From a checkpoint of a small transformer trained on Wikipedia.
Size: 18 layers, MLP 768 GELU, vocabulary 4096.
MLP neurons of a small language model. Each row is named by its layer, matrix (up: input weights) and neuron, and shows model dimensions 0-191. Each number is 128 + 32 x the weight over its row's rms, rounded and kept within 0 to 255. Numbers have three digits each.
After each neuron's rows, "fires in" lists the words (lower case) most often at its 100 highest values on Wikipedia text that the model never trained on.

L7.up344:147081133154145164114119095141163095074091167186161113117179117146099054149125064224132149128153138151123156133135146119123157138139112129162196154184134131148117117147078111141110138090033143136130105173131128158152104125108167115131107142092132052114113173146066145123185133185180097125108156105122101106173123130099151028187106150085085164095074165105150122128086107138125148142149130131091157169101069127116140099118184093171064142121147134147114137104165118149143152120108067055139109118121108087131161142097076175118129118161110104150070105124150196152150151151110123118
fires in: "election", "rimbaud", "ratings", "votes", "hold", "seats"

L3.up301:171126150147137090146143140107146137121154099133089103090215148155145120130085100074093101117128140077119134187116144180113087186183131070161092181131213094138155120077121124088187073084174183149143135153135136113189087110102103156114098114082156128118117107178165128106147161133119097209140172112140084095098102148136045174127100138120118147157114130127128047055118148177123169154104153109121124129148111133114149084085087147097128101212134116155093138168163070122177125146138178117150163158115076103090106091125159128169130141081115140095113099130122140117109105117120164135
fires in: "national", "public", "federal", "renamed", "historic"

L15.up753:132118122077080084111181152146117123152092156159124068163154148120135097178147134155132124103098083141154143179083152102111074132180176141149171114124083125085138066100124129090100118100105203096190115110135105146132124177138120153117103105113094112098149180127182128113132119031135091130159157189123164162076098138142094117141113165102095185170148161148103151128117165132182177115133113145123086155089123132101152136171119088143112112118151123119142079077073116175143125093156091105087129117102171101099077209110059130147148159118173118166103118216144150105117184178149166094
fires in: "of", "27"

L2.up440:150109164115155187128087095125163193149104153108128095129098130121189142066097101097130109120072182155189161130167139197116153128089153109119127162093111125129119060126141101127143070098122128110102139096074072165180133128109112159132078151096141140167072135156123108062151170181166156159127138147110099132112096129095157081134141174122135087200095123108157136116181096156139114164111079174131078159126114105083137135117206138126105145119174132162130063085099101109039073154151189151115119101090101123141102133136113147153128182111144134126095218123095105184122117146148126157
fires in: "there", "this", "lower", "go", "highest", "website"

L11.up642:138168161109112102141147117141104114180121180172126132131135146098135105085140118174069138135161120070130135083150159146113101141100171132164055202124140138158128099089145162127104179114163164085173098118097105132112193155131125100086135150126153135079102177071162145112172086110107094163106119143125106080108162095120069157117108191120171135141110151006092086136134131126068141182121118103100188142135104075109164113101155172104160052099109158112072123128156095132093156129109130187108167135050101115157105134131162122137161105141160169177104136169100098156102184152125159122
fires in: "of", "known", "write"

L11.up749:088203121150121101145115127135137090099117156199146118114183095098104146140127125168121090124146112092122118112171162128139094092111127114117185122093074110179119118065142142109092151141208105102129166042142132091145158131123068147121072112116138139115159128110142073074150159141139090131174148161142095167111103121136160099174147094140102142201090122144079125186161090111116160119191137079098117177118176091186110175126173125121130178120105146204114144158116121177090095206073118108125106109091131110107088111125113138129138088178111151137097130105165136142166060067132197112
fires in: "were", "was", "are", "bogotá"

L3.up179:126099128163180087129113165111093136172163156083164129116163151172086153113157086172088113129141055162169134204125184122125111115143123150109097160152112090100145152134138106107103097091147144113155175148129095168147068112110112128121085146135087094111121138192104115128107172130095168156064100116111108108172088163131112123155111124156161172066171163112156090135151136127105166206156156124122104141135113125179155048145063189119146095140096153057107170093130088131142110077110102109132126125105124154135084086172122157172159101013143094118183129083137158168134118080158117109
fires in: "national", "digital", "public", "federal"

L15.up474:158127143123130135135151144128128168157077174132166104116145131194103133128133171104142104171163178089089215132112178073136123125120119151175152108112167095089173138143139073136141137179082121073145129152184075154152091130127156164078143077105155110087101123131154153169071146183118144167167079077139109039166090146151124188122142131141150148089117136093131102137150107155120158144113109137126123139085130097110173154103079083120163076136113112112125108122150090143118115118135166088095107155186084154098093119149137170089113167129104067122156159076091191078072148104231121127
fires in: "new", "los", "professor", "south", "national"

L4.up636:176120146132197138108128124233097148131118132099141132153142153153108115145080132134103104114097121169114191149183093159130115168142108093168139107128132148131136217175105167175102047104144123123160128151096105140105067179186132063147198134121152170158117181114172181141126124119108119091119130157112148148152093099097154134145143127137141106106100127087134146071127130103131148114125055101166119159079138158130169138140128136144055189107109139101066110117156089096156066108126084085173153145109179131129136084076179168145084061131048133094128135135089124123124107159149094147
fires in: "where", "soil", "so", "soils", "ophir"

L9.up556:075108192119142047140110116119135138105155104118221167154074119107136144099091154156153143140166118185109139158113178140126107093150120056130115233196097077105156105106149120109124139148128126120094098125122116151141063115088080108115091155181125099119096120149107211102116136091100123086160168148116110092084151119123151098166174092084107087091202147174082079127079164152123095126110108171088120153118115156145116100107199141111147100116154135155173134136150125120115194181174101111065141133106115087112104121110162137127126141109146124106115159189152117172136160171164094144
fires in: "to", "may", "must", "can"

L3.up143:063039107199149125143148091147164097121119160159125158117133125115090087149137093118126113134061120121110137193160225134171147079117080131198128111185132138100136125194091111136108168088114107104139171146142127123127153071110154109200122151144129156136125118146145155160167074119143173101083121130182111061141150085143110151082108192046138150110094111131093128183112137147145155121137141130134122126102139097139143102093112126137102174134128116145138187127127132084121163091152113139178147087145137170163139078157150121087048191165136136055122149171091131083120126074083128121
fires in: "time", "votes", "supreme", "double", "politics", "language"

L2.up293:093110144149151174156117175174081136083147159124162125163155126128149152129047122109090094141144113137160067135099090125141133110091088086110090068101087149149150168106143147124128143126126203150157146126107058127110074110098115133119115160209141138069141114141140092114156134166168093142131087119179145132112126167141100128179183119085107158095124149158047129073063061151131156145174110120182113137135121130145100152064101080133151112064114163176118195172113128150105197131150128059154120184122102168127112120134087170103141153151154119134094172095153126079163137102072098130
fires in: "to", "on", "may", "can", "drag"

L9.up552:179127112118143168093062141142163181151083131102127114159067110090104168102205118213116094099113170168127139079102163140154191142090148198131079122144101127086127092111125111190136118103141163131087155074167137161102160153121116106104101133057122095146147177126082094152190104170106095113149114109097108144156157170176052131099098197152192101118101123118102120126133126140156096116135135113124114183106087158101103159157117111118155142099075168120125127110106129153117179150139186163138131140114135116085164129124119099065089119187098075081119092180124118100152125094087152183
fires in: "such", "same", "this", "headquarters", "thriller", "some"

L3.up369:082134121141128121129183065168156115118140127136159108131125167169078147113096099109134134155151111070121036195097135088164146141159082150147136142130094112134156098190066139204156102095098148161118112122169081095125112125131124166156155108123156119115139193138049145162124145082138121104110126134128137128113086119114094167146147152119078106121114105184049138166137147170141107122098123072121106098131126115164174050115112124182122111112142118157148130183167138122180103137105097126198203069127110195160126120115094182159103146167090068126135082112144075142157192143103173123
fires in: "south", "north", "1", "income"

L3.up302:112177069178135126114174127061164105164107091162219113133170196173121103145095078081103127094132152142171162141125053193092133159104111167126117149114122096143127129144162124166131095067190185109124128111122178114063087140111186164161100153194169107139134129163147151115128165118124143123107140127122159134117094062135080121123124157082159168154123138150084112140150110150136104161128159087142097126149119090178110139142134105164098113111084071057089135134169146184139178187110135114112117134101142097088071150167081158114107170140116068120144121159164063127109132123109114074
fires in: "is", "can", "may", "are"

L3.up652:158117154148107134175198149116181140156116148102068123105084170148101127130123150100107116111121162190182153073093140092113131099134136150179124134133100164142143135073108109116177093122105124147101166115130154115099103025112185136125144161148147092131116069144104156163160153101102068144136096106055081147176107095141136115169097169129178023140165149137174096119109118176190089111131188088133132147112152174171140145161057119117136154136145078182136078128096117078101139123138115105111181172109060122078170105128124118100112184157157103148140095128109121120153105112141179148
fires in: "under", "anthony", "aus", "signed", "era", "daily"

L3.up13:105122113158172154118139139104126105171113131076155102103107150178132145099155120121092149154090159184084127163146131133075139127168066144108153173140198163161138091160145080134177057120118123174103110142090154116130136159136080106082096101176149158114137120193155169033232128150086149079138099096094117176109090168158123147106105150118153131089122144126161194072127192135099107123124142128099078154132075049096150164093192100114156142130099180116109104133132134122132176109123123105194130127182120117080130115135160165077149116106175160145123112143140109121119083096076110134
fires in: "work", "workers", "working", "playing", "small", "living"

L9.up171:113115181114114093110127143170112131140103036112121126146136139110095053156111123083165168154116121122101161121141143121120140166120120144138151140092153158119140141114128124111138156101128126124093112165116115101148071179136144121144074133151111172100196144157155091183194133133099154219159151157101152150180080103141119157157140103125091120145118111096088063169094126068142146125175098096106102196131121166159098128060135186152167192161066099146142109085143139123119141090137154160063135124148128136152171048179077112176170124169152077034131145117154096130143069108155141111
fires in: "of", "suzuki", "his", "contemporary"

L3.up167:079115119128156171073126076180075066146128114090150221161142096159121168138175106124103147093117196150094150126106156109131101126143138134139112171127143082071151116122123111132188105104100081128135219160130198142165132070162143066141123122154065173096112159156109185108151088087112127215087078116157145170133093101085090133140076144101135143173115132084114074117130154098172207109166176117108131143046101153110179149105116116139149102106108123103147140164108138114109167146130133159107129142127124122126139149115150095145160146144114154094079110134116173051146107136155146120
fires in: "new", "in", "crime", "national", "great", "game"

L5.up404:122164118118176036095140112154137125095115168147159124121140171129161134249109173172148174100129137106155140111227162064172158122100114121091159130188161143128132156091138091150094073149159101089129080146114103149153062174110108066099117117137117136099116113094136108155144148196132157107195146176110186120112134159058172142139092149135104141089141110099129121189131073138163089151129140112151126132094137102157106161182103119112061146137164124123144052108150118145071138204074162121116166119083138134090150128143124093163164103131133121115098138113152103126126122091135123147
fires in: "known", "south", "north", "east", "west"

L2.up297:136130112127173167136167136154081138153101141162105100115144143136098151072123125164118137130090084066123171115078139164148116147081108109096136147168131134126124114060129081128111149148109151125131102105132131120079147177107156082211079102161114116154093104127069105071121160142163174143153108197138129100058141083152146141106135119143134092168168138105129127135144198125162151174154163102167104142102125144126081054157131126128169105166146188151083075040087116089138118089162144141185143105106141168098131194181151131108155163163115040121163087160112158168149142145079071090
fires in: "this", "performance", "same", "each"

L11.up85:098193115078184133128150118099130135166120201140130104100094179116119102134140129162150188144116078170083179177120181153114079090130109120145119130089154106186122135106154135163076121128107158125165131090128144167136144159107153144106079149145095163097098147094196140062157102160109072116102045141125139123111090111102149136162069112140137096151127116166159135114145193118192171100115079161143137111117028186132119130176100143055075135110091139154118084123134171183150095087108133118154142114119127126104095146149100150113061148124191135096087102153155128102187113184125114146
fires in: "of", "over", "around"

L2.up126:126146143098118123132120122124159101159134100084145144115172150103140124120112139117184119211126117166128130111185097168183096128100091142133176076151172006110115150074103127121112129101098202121174158105138155087102129128100091129128053154177134134075135146167138118103099128145130120120118116128145136129121179078132145148089135090125169106158143115090097209151199067184148149099126149132141113123184077119164108116120105182104130100096129131121092153150123120129104130048169182169123079161154114120198157134145099188197135156087106130204108131128142134094101079108120129086
fires in: "team", "training", "road", "teams", "type"

L2.up52:153128142137145086119157120159102135103090210114135147144106083130197101052148134159103114068197136123230138100080151108108191180106073139148114133170086099066101133144144145148168121120130103114110098140103160140098099169108136128112132089138084144116122165121170080092078124155180151094172158130090146155154137148096160155098065194136195123076107139156184071126121159142156106129183068082080123092084146102081113119147149082138132157151128093163094126140120124096172084075146115174153116137137115096145084136120115103106136138133192100096133088103142180155165114156138143137
fires in: "top", "boston", "recorded", "positions", "chart", "hart"

L5.up37:117139106173114116114149158114092096125088099146137094139161149120135074139092080117129056123130170119127141081150218167113127116057105107069133162106097090141073109141142129134145123110150127094073145106139131099167144140103144113126132164152052226090092055108132113123173126082167122131109104156183119121149055148159160140129142090157158115109152080103141190160125194079056085181148162137077154165095121118141130141160109098133207137114160134150172139163060106152143095146151158118130143182101079101131127150125154181111097144127147136128138150110127125083155105174177122187
fires in: "by", "rothschild", "scattering", "challenge"

L7.up16:064089139140141130157148085182073151101157155112110121124185168154081071152105126123089166101150134103117110179151174082124085151121157113106156164113122113142163147233138148068166062135100141187173114212098132155128144110133145137124080137173073096212155081120161148155085125116136108128147162142152136144125173138116126144163159131144104070085197122125163160125195082094113151118158098072131144131127137125117055136105115115151135119163150100108148071095094158069124137145089125115090129179125161124117114118127141126126166108100116184155105085096166125134110083102058096091
fires in: "as", "when", "after", "vice"

L9.up289:158166144132117134122106080167096157167138122118087116184056116135153107105159138095163132105085132190160162106105182111152107176125147154167125063190126111129148097094055125153184125136160115098180086152125104110122143177094059155155106163118074124127080131090156116129146148110143181095110146175116096133096078111200116146143109159071138109105135188177115098182149102079100098098149117087151145146135136152127128094158097109120208099116117133109165129135153122151147175084099118048035151082125114096071124102116119132148163139136126215114119138088110120135123162107163173152
fires in: "many", "of", "two", "several", "other", "few"

L2.up63:125144077150094102144098159140144133141102108157088118096117145140120173105101184115040126115130170122143123141109174159140143138118095134101114128092093127095103111162116115150084145178107125134170121077063111115117126109152134093128149118143142148095097117168129143168082134192163081114039113146146170122169145124103108154149163098158095171163082180116142113097109113143188101144124175098060173146065116078151079105111119094190178106089093173167113140119153120103185192177138128088159126124081103106104112120171143092158094096139215152038162113145161128113198160110096106155
fires in: "1", "2", "of", "6", "5"

L2.up722:141059152183148127098145121124148128152127122139106171130084152150125108131139120089085121093098154185123129134175119148153128079152108171127082192166121154066140121196061073153094115083133099142102100080065142134112022147116091115130141054169088176138107175154160164124108152153142122110147122134171133099199087144123139093154131121135153109172182165080142130171119159129118162139151095139095082155114094118144155125109150094109128181173132172125107140143060124225041158095146123177127108153125140116150157113092147144175125113104109107132133147119127054090097147169142112093
fires in: "at", "records", "on", "record"